config = dict(
    num_hidden_layers=9,
    vocab_size=12234,
    norm_eps=1e-05,
    attn_scale=0.0884,
    parallel_block=False,
    init_std_qkv=0.018,
    init_std_o=0.018,
    learning_rate=0.0102,
    max_grad_norm=0.5,
    schedule='cos',
    batch_tokens=131072,
)
MLP neurons of a small language model. Each row is named by its layer, matrix (gate and up: input weights) and neuron, and shows model dimensions 341-436. Each number is 500 + 25 x the weight over its row's rms, rounded and kept within 0 to 999. Numbers have three digits each. A neuron's up and down rows have the sign that makes its largest values positive.
A block is one neuron, or neurons of one layer that tend to fire together. Before each block is what it responds to, as a language model described it from the Wikipedia text at the highest values.

Place/time prepositions on, in, at
L2.gate873:502474496477465486501485489439490525504486527513496511512524489512481447553499503521513505433500472524512479528500525508446495493510497529505501501470509494490526470543452507523462481471500513531482504516515489490526495523491495502537483532512538499513463499491508472535523479531550504470
L2.up873:490496460491533490503535495490531500519479503557502514495503525510477477507512495491505536487464483532504491450507456536514490501531524502492489522498457488483493456537468535522489526478498488470471471494502514494545537505535526518508487507472498506488492507505527500497498498509469488493

Predicative/appositive article
L5.gate31:458473521445503534473482491538495485480484501530478502474476511490504514446529513531465518466511484510476477488486497524541482480522507493490515502488472493505527506507496507516502531471490442478466524516505512502478499490476459501541454469501494497472473508508504531506514460512521484519
L5.up31:467535524487503465483513482502525474449507529494532538561529525483476502480476509522528490466510522538479476469470485426501527494503490474574514486481469502482501498476516508474480509479493473469489494471558493477507487484505513555467481468481434492470460500498483519442477494505505458484
L5.gate80:458525523476525477494491538484440511515505486526515536536480502558476532499509557504503556481492498494522524463488485551493502485489468515509496436507533515488497545541447530536532474461500460481525485505477454476518439450511462516496471531494492519511487538544445462524551502495467479516
L5.up80:496491516509494526488502489520464499506496534571492471473524517517500477487506530469514483478534472488478536465503503518503521497492482475499458497564465515524447505486505515493496490487473510517511529539507489507465501477516483494494522504534479561537512554462520513470472534513481495511
L5.gate84:498470506471532532514510510508477503530510516497492532488510476469529511441518507469459506482500471455473454503474533504464506515520496469520459485496511519489502469488550489529495506495518483500484479460526486501529469511531530482487488508497505471486460507540471532473510537525536536518
L5.up84:490491482537494538494462529489493464516480487516498525493489493498527487473543470513467581509500497467437524513493512514480501524503511487495567475536526537460472473550480493521474488514452502487522488434540494491542526507495526474479479477507502485429471503486478516522552471512538476481
L5.gate138:493485509475557493474450539530469494514502474488475483510515500481497509493533490530537492520533512514504541507485526507506499490535512514533507521489465468497538465525533525530490508516501517509497521525498561492505505492477492514495515475509512498514506518523512473525555526526507458481
L5.up138:473460496496528468495511486456503540532506486525510521485505480554506502471531528529486515510490490502483467490470539487523503502499501526490507539493511535510544498553475532502481468484524527540484519484484468523526505510500481521488485503494520499513422538490497489504498534504524494512
L5.gate390:484452497498529497469503476527476452465508486536460474529523466559474529514532515480530503541471495477459486540491496487493497555486486489544533483464515543460476496550544541524486527479531476516463467499509542528477467474535507497510465496454520482508512490487495545491522491534541541456
L5.up390:521512512495530519502482451489490496513494480466548510496532506476511482479510497535523460497510526479550476486493490534457512507477503494518518538526508517533477441458487502518537511523466512505493485476484496491501480511511515514520488503477519502491541504478514489603512494515483520504
L5.gate445:504495507504497536509502536554504509509483474526478512458449506507511471580526521531524508537528446472513522502450523500496494513516491481482550485484513490503572492559556512517514473470505510503499497529484510498472465435493475474517509483511472502496555444545439491554521476514514465519
L5.up445:439466490471512505490493461501503520506508509529446518509472486542478561449490504516509514514527481505523494516479479515468500511440488481508489497476533481465515501519489535490474494479500450511514502517464464465466493531485504487465475506507478505522478514460492484462536493482486483526
L5.gate489:464466506468516506498481454506465478514509488490532483471519520505490560472499520510494516520530459466520470492514469498509491521519551481506503508463469499478515488490501518514489502477529483563507505488497472518507484486512518469474512458497496509541511519498485536504519488500493458504
L5.up489:487502472445546519504518481527501477516475504499509500479497492504531486470498535479534474476570491514492470532492498476501482448519481519498512470455506519518508519507510487523450542466525475552467505474538524518474499486491464491492484484483498492525498509477497497505493511500495437510
L5.gate509:496535500467501500494483543503514530536488499488490485536524480506510510474499476487506504503534523500532480489527495479519463534474532552504490496464470496505542511511526459520488479445489503551514475476541521485505527474493506473496512487529506487527498517513479514512500542522537479530
L5.up509:495541454480510493451531501495485481494519545546556515506468519479459480490500509522527495498470505464481512505485516525534520478483518517519577470523457502528447484494493518531487531533563481473526520500526500511512510487515512521507500491509506534496468512488535508516528503519513493492
L5.gate636:526531508469444500522447531523473489534481501518473488495471489491517493508537520463485511494510502551503502501498486476485515506508538487446527506477517511505524478498532517504507459474510477502480495506507495509552514452519506510491490476500513520518439517508486501530487534535512501497
L5.up636:510469469503542473465466502483459499507505461517456510487457494464541488448516498466508492502474485508504522534516521489493522491536471512487509513473438516453487539502489519538486526444503520524568542538522540477525520473515538465484488489480489523536484551521531450510506506520530486527
L5.gate744:503535550474487504487493501513471499497478517466513511508501475501514518491481485492496492497470512483527520508485528480514517503490501510545523503475534491525503461483528476533487490571467483507452464515521536505499532544496515482491478514452502469488502512515516526518499487505481503497
L5.up744:496528561524516479511518505500465539525474443518468540467544487539522442546521498488510521477478440536484527483493504502465497528529523506456519527518449502498489470564489494479505512515524519494497507500507523527437517529495534531460540516480486490479510518501517508522489457510456470529
L5.gate750:457450520480544502477512501514562446466465481460487539529556489496477532525509509498476485510519469517475467500505516529488473511487531457524502498491504473517502483449483523531451553485486465480478546514486516531487504492454488480473485512519499497517517489489500483485568514512542538497
L5.up750:545489492453492518471540498543502473493496469473435507534495506516510489444515472499516489466528513506492536531495491510495541496521523532486537490476484479468493507509512475469486498445493504502455531445507521504533480541475482511502524517504477500487505546494489495503526504540516513490
L5.gate776:492503454471526505523473524515507541532509520465437485513460457533451518470474531508513502497496494488494462482493497507523513547519541499471497527500498493499489502467520483550472471450505485449564478470499518512504518507496513524496539493525540490516545495517543485491512533464507485501
L5.up776:472537492473528516487509529500511522480485506470542493452458508537511478492472514508527489465525468498517472502478490495488524487457497485513474525516496496499500501473478500473487531507520512480513518534457478492507525533521494524500440507513502455479498539488483502514461514510448471491
L5.gate874:478471487490507506550446495504505501511490483523493514492518500486530539506470516539475447511458493479501462557496539507569529526510494471490454506481537462456487486498525504467503503474488504538523496500469493512504495507499449464500514520443471529488511529474471508491499469516501523539
L5.up874:519501537473529500456509498490485522480502464513565445472458506520512477504507515537486507489525495502472524479530490520499480450482465431534504465525522542510471525518514517495506522513510494498519540474505527495481470506444512491520494496484507509510506471564487517496484483551506509470
L5.gate1084:461493502510482508484501518464490545514485499545453494458533488537502528469521502505507508547492471529476487511545482502514487492515516454468481481472503538524547525492459496521498500438472496489509525524477503516431507481485498529513484513473489499510527520508512523510487490552478516539
L5.up1084:515462512499475475516502454510513528516469462533517468515466535480519454505537487464496472500513516519532516522516496526493531510489499513533501499502479491530561462533466558489550507481554474510482520493471550500482485491522562483509517506513529443483531426531491519507525525480507516482
L5.gate1147:458491481492492506536494482437513532495476471480486505500504555455495505504478508500470502491522531490490494485472480459506500479534512535473539514493498520476503495519471503497464488441528479507502504517499484465457495504552498525517516440531496518460459500471512529526562509544483514544
L5.up1147:531479494529495496478500535476523531476489460491490495529515509482525553448462494496478557511478499498478467510483454503489463479493510510457534541488495459499483460507462510532507518524492505502466500511539436489506496505508509490484560491480509503491498526549488513539508542462503484513
L5.gate1152:507484489454498516501476448516481511485480485537509506442520529441507519547530534529516534519515477477471482547526433523517449530504481509511515464505490505478507506486546500482510500489474469529524504529482483538537482468476504550525504474509462513516526481528484558500543483458514515493
L5.up1152:504480455526543496507495475511507477526508469482508454460495493476504529443483542562466507512459501545528505479513488498519461478507520485516549507473481414516475539495463497531481501475516494501534499503514508518545441503531526496513467535502518499538474530480464517562470475476482495512

Word-initial A/M fragments
L3.gate354:532456490494507495512495495557524493431525527476494481457463478514510532498481523513561543478504509496462499516482476468510535482537462519511467489481507518507507518491485508470510514429522522526476492480480544492505548499540509471512501534481478520540493489507497516472496475510509469490
L3.up354:521485452524470491491478546550490523460502521492498510454453469506514497490516481501504519498489561517486493493475487462522501490485494513509504498500466526510514475563449494495474496482496499512519497484526510531516516471502478423506506532450499499498481490487498495479487464521499500494
L3.gate664:520503516544477531495497502505506486504518488478506547469478512515479542503477519496535506518511513494535543450473555512489468518511502514492487497490465487474548491506531507528497505508541502529479449492477516515505493484522499469495498487480519505528520509514518485532511518509508504509
L3.up664:478467545499492525471549508525519502528522499491516534497491512496474506511483473518514526491491527483479589522466549511516519516512478489520491492508500498512503461509513489486502508512487507526455502516512508481459534477510478458528494468518537478490525545515506477511513501523491512504
L3.gate840:525473510488540469513478521486502491521527485517465490468461525470530506442468536534481472498514524567497522511499517512476497503506449507490514498498540492442492520518485468506506485488464486512510547486483481509518545484506520542492527477535488551492501493470459493462525446510509446485
L3.up840:500482484514452487479493467521517550485510569489522478495473511481534508489490518520541476521488504489520518482529466512469518556455501487489513439518508493531547488529475499514486480482498512498518504486480465484514500458536492551486480492501492516513504485464498510494494539510468469505
L3.gate1031:542510505503511483543530539510538471502482505467492476490519572480515470506462484521511468516481507509476500501493535507502445515528556521498426494494510455550484504465510513545485511504517513473457476450491485493461534481524525489502520494529454497500469508511485494464481516477484563491
L3.up1031:511492526535511507504509462518470469496487482445469495476500475479511537542485488489516463498471518520523456506522464519512485506487528518483493467506499491506470477500487534469506503496499491540502523518479504545534538480529530465485465503552482468537499493476494518560488462518467501488

Segment-initial capital letters
L2.gate1178:493524493491522516484492482511486524526505507480521454470521555454510497503509521508518490514516520527517505496489495517502479471512504501509442487540504523492487497505506484522503534527482525455484517476500535473522521497510450469501521529497532482512516485476479529535507490485561448499
L2.up1178:468510532508508509482496545475521496502493490481505496482501483558483522485491499537516439475451519538504486486522485473504530472495485512525498455505494514514516458497492499472505509542520499501466515472443495506544469513534512506494492527509481514510510478534486441511461504542502487520

Phrase-opening prepositions
L5.gate98:476512494507486485503552472518495504503473475480458515518516523502458540533510460452496490456495566506507497499496483504511504509442537480524448528492513475515520496493467464495505475478477478539510499515527514485478505496468461515518467527506535512510487490485486522451487473518502526524
L5.up98:505487514503469495482546494505523519489478496499516563449496442527484519520511503503513466503475458529476502499515509437519459486477503491503479517481479504515476506469456465504507507485431506509499442491485493528488530434446501488496488513479431522485498501468488484456500499536541489513
L5.gate376:527462540509504497507467511538471524492465495539478462507515472498491516518484524453498498465480466505464543482489504470510511455539505518485485517526496474478469521434475518520509489515525530501511523509484490478565531506479483496471533492510504479519549521501498539486520507505483478523
L5.up376:524487489507526525530487500533482495482485531467506548459471489470499491479473494525510508492506475463448471502501522529554477514548457453507542521492499485496496512491508463515507491480495491517520524482502529451482501462499508484512521486495509523483500496509503466530542591495511534506
L5.gate420:486442518475467474494501508480498500467488498512503504493504478499501479497479497516501485500479518465531511483514513461512507532464518467504505501516514520469534476533504518557479473505504478503505493495468503464472488502484456499480481473518471499487533505474491510502522513510484481510
L5.up420:489484549450485487482489476514497505539460479490537522498522494550483480497528479488499501517477509474490521489498474517548504499523510500443486493521505546494533506496559497488503490464528502496532495511490462518475493534505503489471530516475522508542484454473513493502527516514559535527
L5.gate422:481486516507538507487514523551475554511465488485454502488477466529526493485485515469493451474504499508550507482549489432511509459497487491446505529533531499481514560511504468484527525515481489496507506482463531527520532520516495506489476513477534536500508517450474503479477484498471557526
L5.up422:508486503489488509475487542504508515466499541466438495500504465504469496492516463533507465498501444497520515519489489443538523496485493531500458535549514498494507481527478502460481495498521536437462480422482502484479506521536492498493512525525508473451482482449487522473494509493491517441
L5.gate596:525491465502475521502485521516522556500511505511492482496566518528485482464495509518448464513473500527533474501490477471506520473571472479458475523475463502480476510510483473530514489515547516495521514503510489460462496533484461546497496516501541495457463502519472511470493513529476506484
L5.up596:511521535512490498493525538542484496495536542478492502477543519495496475544514496542471477508513467491472463475524532497493510490505506508477533558521504519457501466488471530512555494507458535503544534549510500531492543487534495528497470542504508561482507512464499492450529481497534496517
L5.gate609:419509491467478463506512456470505563489460495503533509523485494528484477510476476465516453520486507463508511510529523541505489482522510488526520495497494484471537536501520547504538490467505473485475559557464477510487477509558509496478519529509511439476514479466498522468534541546503501486
L5.up609:525536536512483551522485486536482517476516521501497510471515502516532482502554522500457482456481509505493502542496515487486505477487534549487516539526561471519488508498520509471482542487523492502501508469516479446482527522506489479469514480468523540512444535524509490496525486477468501472
L5.gate610:539466523500536443488489496499498544538471514505478527493520511463457487541472492491516468511510500504531554505499499492447472521470558489458511509475491489467507495472534478491479504488539501504483508516482515496503473512550520501468480506487513507457473476528467507515521508512499510564
L5.up610:529498496457528484507484505458520473498525523516501472453530534479510511524493517536488463463469472511504505486505470518476517536457517483485493483494488502499503492506488500494499528471493471465487525540493544476475562483502521494539511498434499538491490519502498478516491532487477499563
L5.gate635:508500470480471511480512523489500557502501469522487533485525535482468468453471480477482496489514487565465545476528500506515490492482532493513545546507517526491520502503519529444531494503474514541534503496472482502550514502527515539497488482505493532511472466496486543489485497523468467491
L5.up635:493497507537482482484513479492515522507501499550531469509533502446533511466454469567516493509497484500498510489474503497500461469572524492502531491487560511515527513519502521528489530479475517532484500500500508518510491463490474550514482539535526538470476463500466534517465544559513512493
L5.gate703:485478483492466527519502532441498489457496525508491452511494526525444503499502495493519495518474484538494495535554492473507508467481491482494537467501475503457506462513470432530546519495540484512496482492502495515475491490521501524531496508475499504508515485532490541482466470508466432521
L5.up703:513498521479490473483516504527515462449495545508462483509481498516515462501496479448470451503492496513507492499525514509488524440463493482493454509493506497472482546483506438485459484502528519473497487507534485492480535506516521498529520509491514512486510531510503457498471485481566509530
L5.gate707:512492496473469450455473519513477485469465538515473499509482477472489518530508466512482501455497506494485535487474471474508490500551494492520454487472515507461486493506530515526523499515494490510484508488487489537508497489518489502462528516530551473508517509527497510453515516500474533494
L5.up707:501515492466472526483485502500542493487524509519473528484510521497465443482495505473456496540506494543504458486527489493528544452515499509529477507535512470518519528516498530452550527534496543519553449554524507517475512513507493527534542501474467524508503528459540500483509483518502533504
L5.gate984:474525533486499483538451492499543487495478491523457481499468490515489474541453504491529449497537469489492458531543541443510509527523512495501514496487491511493494490503523495481468496500512503492541506524474552525493490522488486514519523518488512438473488461476493483510539532480486462457
L5.up984:527509513463514470508517456477553488482474512502484509516460524516480501531426539513512469474528500522516509541527520510533525505511496489497493495483514483486497520473482496453483500502498472504497496470495531522483530472473475492485511530524469445485505497489524480460477476523499437470
L5.gate1069:482504506483497513529488510539429535488532535478455419494507484554487543462507520518548495508536479535544543513504504504524515460519517457494488469486493494519530496522544505501498506547480465463489456508505492487488477520514473484541544516528474495499511447526514525488550537481477519474
L5.up1069:487479509500487463475570507460477498515498533503507470463474502510498498477503507500540494491514501459537492518557515503466498532533522467535526477483445533485522474496492458534493505523524499511498454496495475507515498533468494523468501464484548460495521469506528546534495519529460513466
L5.gate1083:485515484520514504458514499567555450541446502520526455517519531504475484496520538517506481492508512511455460477472517484510480526502483487497541445481489472464503472504527465524476500500498462531508506471504512497510474521565529526519500473553511487453476471527472486543522494503520476507
L5.up1083:512478472493465500504435511496505475495506545493489550464450480489490464517509494500494497499496548490473541499558492482456510476538495491442519510518507519487491484514493512476467516486499470522477525542482534494517495490517493502497493494471498508508496483526516538494553476480500496513
L5.gate1086:513528559482517520461509473507488510487492524499476512503511510483466489483452501544460468535514481519523473491513466496473510483519464486530529538477532509520489487492479494491509533516491530463493497535470506521528491510504493488498473437508493500493496471478490530477462523512506518549
L5.up1086:504542479489531525505498487514518516525524474485503496507467516481493486499469514521484473488479501480522498496499504505479535472505517535508520566501502513464506510494508548510475506503543516479466501469482495495516544540478480480537502456473564504508491512519505505496511528467428559518
L5.gate1183:487525520507520485500473518490476452478450457496508525547500521509461502506546509490522503482486493506500506471493473459518480451457535472526472460500512508503521517519478500464498472457497477516521527479502504484499532461511523510525509499481486516499503539491490521509511498496507488533
L5.up1183:532529534489521476513535459511515507494510537480477518498475441494492461471513496497538474517470533489543484468497488514462482521504532506495496504509509491492504511460480486492469480467491563534512488506497501526516508551524529465517514539471489508495524524467503515509489482475483507511
L5.gate1282:479478491483505520491495543574494547522464492521476526492548493528443515526534497528488466475478521528498524501479521511505512526498490448525492519467509500514483526464537530465495522515555509514504494486506500463475547531458526484513480485501480533489496477479545507507496527506521513489
L5.up1282:475494486521485521484504539520494530498504532535494468463483486520468543532490499494513487517446501486504523478491527500490531493496523475540527499482491500505464519516487512485524530555522507536471498482456542521467525479533459442488486488466513519515508474476481560515486527501490519476

Syntax-breaking continuations
L3.gate159:524492511491498505479488500481515441499519527469508446512533446472533492520459441513476496521495481488531476518526546516504506493515500482520493460516473493473485513505477520502509479478471456464490510516499472510500500534495501509501516490463478495435475480520550496531453533484516465553
L3.up159:505473434502474510496497494502507535503543540489479506490512523465537501495495529489536487479481513457520468525533503510481493496495478482517483523495553497537455523476491505481478446509514511430470478476470520481552514498524483510498535507498472486512517535489511506485479504540495519515
L3.gate249:500521500491526516528504507471479466464505524480483475519514481466482505500516475492503464486466500514511499499477506502488447557493464478485490542542502446487508521542464550497502514474471521502526438505476501492509489531505527535578502496500482495508511489547499459471539488537513499525
L3.up249:507497505468461497478508492478465452499518488477487490475485496477557514492497538494499484499501466487500509491479532480510491426523450512481505512483503480465466462510461492512462468521491504469557498489444532523499493468555493519491493505475504518446500497503499499524439531493498525504
L3.gate768:524511484513519568493531517476476507506483502487474482496519504493501489520510498531488479510466515463508514491525506500466482452491499474496499507514498533494458514463447523507502497522489565557472496489430487521522519496491496446509575490480501493500511511515502516524488512527446540496
L3.up768:552559515454480575501483530469474512514475461515532515463496490504465473501502491504495488469475506490480525501494477488524488485473506464518512485512470511468475466513440528507520488501517524518525495514450460535489539478468499511490482536493518514498521494522497537513478527508475547484
L3.gate819:474523529529480498491496525503472462516536496486503498493506513496454462496518517508471517490485473499550522443517516490534464502452528501519539504482475461477488514507481537547513507469535503527475503476486471520475535502467515531502516464522523515468554506490467547538475481507478502465
L3.up819:497424528527469506495501510503508524481537469474498491477462483469493508515529506459531541495515514433520520508502515497494550444492504502505497488501546479501483529502497513451519435444468530529462502503496472487535488538465503525506488474518532510520463469536474546535543513504462514479

Role-marking "as (a)"
L2.gate305:497462502487528503527490518511514504536452515510509484448527494494528533463501513495482508474524475541461469492485509511491486526531493485535482521530485521546481510474473516467487489522521489545501488525528514526510512480511500477503510460501483485543484487517541462548545503507525539500
L2.up305:477461513508472481459512448485535505452447492521509507478565491494554537479493503533459480512489474497472496512516496475493484507520507506533477522469495486519517489499496478455501521501475515512467515509506498554507507495512532523503447472515522477496477539498471537481494483497473521514

Capital initial letters M/B
L5.gate45:481496474497481503504522512503463492493523520520519521484477568489514482482525508463504515535474505466500507536467541457482492507479502516512483487481492539514509508498509478533477518470524528482484545531460503506494482498509489472489513482496456497525471484459465471477548452481482568477
L5.up45:499463511556504511478484532501460496501505490534533559506477503451466516441505529494515480543513518488490470524463555550479513436473547509468539501471510472522506495478487491510476481487467481501498558480496454533515508476534501485474515505522468485540524524469480505486491517522507435506
L5.gate302:458496460507484504532498528513523531503534502518498505525512460515446498447472468476551522482549503542519476534519515461521510486526521510490472477508502491490541512502538545471491487462486508482499490481515488443524492483511485503561467535527453473518506506551518486471525510463481492562
L5.up302:493508520486477528525519522490493518530490492508490533474442549501502517458494508477459524493504473541493493504489506483474511492478508526496485523533497494507503524471504518540544528493509456474523486529471509527495536475567489509533507486482460536448500529530494477464505519498505457495
L5.gate444:482516494473471459498446500496477486506495461468521506458523514480475466520521503492510512490519496512441459516548549469491481537504501459486506522491515518493496495525517492545509489534492518486503475535456483489532471492476512498516475462522463507488468484485495536507497492492523514486
L5.up444:457481528510501560516471510500499538477476503502464494488503472499539517553492517441517489532534525531471460512445484493519536529529534480468473486518486526524521474497514533541471520451519518508510485486486513509529441574515474485538535489488518520509541498505539507539438489504533487480
L5.gate563:523464501526542490539525507456551453494523505525484487491474522495475521486531501493511478521469508464528537547551477527494551497454461482518461495490499516486546491504545539506501530518525522477486488480496543491517501453482492513519447506502536485524490504476524504506505524509469498490
L5.up563:535503484487478474487483544485519539510544497459474535492510479479462517491494491502514502505462518519537497498548550490528473462502465556475502565481487507535511489496516566485516475497508500495469499538466489502546509528505478530515521504524523498486489519521505508530489500505441528497
L5.gate722:500482525486439547508436547501492489544468482469514495508543504481427489477471515513502511517473491506496487495474493472525431468496484465453464549476471491503528532515514518549528533464439519527512505517493530471488511518497498494525499454454508493511480491532510469527536527524471493546
L5.up722:503507497584509500478510519478500492469534494502508505548481507491484518476549461529548524472473539499506556526504480499540508543490531510482482520497544500493502510466479463466491490500481537498514529547539513461481493509493485482489477541485494484494518522538507498500577502518469509542
L5.gate758:495503487538514531549510480499502471501506510479472536505509493488492500456449458469498505494502518533527496509512501549467473507421480485526510523494479500552514482525509447526507538522475469476512472511480516482503512563478500501533516512468500499493489514512486513547505521516495459485
L5.up758:523491467535553516548502513507474558485464517489498495511526484507507531486470483525481555470476496543470512513504525499513495441450512507489527519495494474521535518539499517509507518529505541535488508507498572467464492474498455546515479530511505481482508521502497493522535443524511548495
L5.gate778:475502474492498503513453503465474500502498486502513471541477495504567515489464539541538468475487484498508492502532529481502488545511530539475478490532485527513493520543517480483508541498462504515519516504475489531526453489444525500502472505514522492518527515528514521466455503523494475508
L5.up778:506506500526557507480489466444515525446468470477509510498482499439514463506490503534494477550547492500503471551476475517507551451523459467523513483518515535469509531537465498513524502534450446531480487466478495536467498541472483541497523539492493469522508490529468441526527455480489483521
L5.gate827:496557496544524503510470510525508523503443476484487482478495500477500453511487505478511474529501517521487473507486511485509443507471514460481491498517474430523521511493481466497483445500474483540482523509508512454534561546504511495504451522496496482514496542500487492513497504444519538545
L5.up827:500484485490498489478528505501467511486450496517509508466508519457567476519489467478481517510489516502452484501539499556540536519498488524494531474506508489535518461484478494459508529493485464501507473501484505532461536494476533491476455488497487488510537529469496514492505482492454443536
L5.gate857:460493451501465470496491475502507567517484462490480513475503486485485458467517490503513497514518534496461442509506499506499496498508468490465517537488544462516459489513475490490490486490486506471547517490469519510532508482546503464527535525514481476458491487572518483515486501516487461512
L5.up857:491515474518533484497514491512526510512487444473485509529509499510494504491509528499476533523483523503519509500531509516525496525504437475495518495518486464492467517486466530479514513503510482493514525510510476508528476485500504521467530456468505501472521498499496508510513506536514469555
L5.gate871:495500526507511484482483500567504481479466501490464505441485521489500523472508501497506481518459486523527530532487496498483498488476492499536482495506516507500478457517485524485488515485481486465449497495511503549514519435509540504565476469527479466462495534506497473485516492489471486511
L5.up871:465563512493511502470491500495531495483479476528485488487531505491501486452467522497510502478494508493529484475505486472535458499504479516524470510499515503528534450485486515465505497493512509535500491500526559509476533501541529485491491526458509493501536496479475528564491535485477504485
L5.gate901:510480476509524476533485514537471533510553478488485463519520490497525501521480499468540526502501492489489518516515488485528498459530494515489539519487490505519472477523533537491485499477483536501510473515554479501440468517525495542499506511475458491463459456500488477482452520506469524480
L5.up901:488498519501544519560498500488545517495540469527518526474537469550539494550486507506496479536469479447512501512487494507496464520523525496494536547493498510550501512563467481497556534506507524509489475498520560472485447530501478530513475470504474458508484488464534482517475497534527503500
L5.gate909:502493489486537532493522559512509499451563500468505492453480530486490476497517511451510466520488485502527518531464503456439475481477488506501536533498510514495516508492495504518517523505505516532472533490505514470526534481492541530503500502519516491538542524473522523505521449549508472517
L5.up909:521529553549456465504491525527525534472510452464510470496491486483492482498479520498502549492534464505532531496518484511524426480533495533466494543547447510537500519528502511468492504492527484476487469479490466517503525467542482471514511511532519512529516499471449488504493509502530494530
L5.gate1098:476479512479521467508499499491545517506514491490527496501480518539523480500551560549498487507496440517502449509496513527485501528508471475532505516458501486503512520496474503510521493498490513459519501460434505521529489467481477506525519501508482487530526471521479522504440458490487515525
L5.up1098:515504504544491481537506531498520530510481560499462480488502532499491540486479516498520497520501460518545495551473499471465467452515510541554500505486490485532502511441507485548537494542495501475496538502516494512509472483495509481476502447535535513495472499437484512474539484508495501497
L5.gate1308:498561518502487483505496515548521503516501457471547498502486482492451486466495480522520492488483518496480525477492466445486490461535483504545474504465493468525494500509539516543481545492515482489485483483518479483516511528461497530522500486481499525513516464489516505512527457497520474471
L5.up1308:522430516551514517489541506504468534518521510515512526465473496482478523519540501491476513490516483505448483470462503477491488483523507482484511523432481476465487520507522467553483510514500513516474486493496513480496482546508520511521492462516496487483510513510519461478451478506455495510
L5.gate1326:505526473522545475489535517509484518503507492528492520526460515550466511514490523469524493518490513579465498478544486499522457532504468481452511510519474519501493496532490491516487546511510507496487484450464497504511512531548519504543494538517502473511491445519488527499455469493548462512
L5.up1326:504470480548471447531470486473522492514513541510513526520517493486512499429504516482513478528481491470514545508512442474527474535515521517479520505477518507496494511544497516491499513472501472504550468481488494488487515470512482563526531526493528504569514490522459534482507488467528483533
L5.gate1343:488466458452492519494460521501506526471471498530502463486518549496496468514513487481472488491522526516484485517456480487483540482480498467459535503501515544522542481517463481517462547536474500513502489501505510509502558500513491544519506494521499495469534471492476550483510452484498511467
L5.up1343:527523489501487508494511457484498505506480486505480480475503477523519542551479486494493528506464508503518513491478532454522509478494466512468504507493499457489533488539518522460514461483518489504464477534455521486482549506526538498500499549533529495449532494511483511518538505462480525531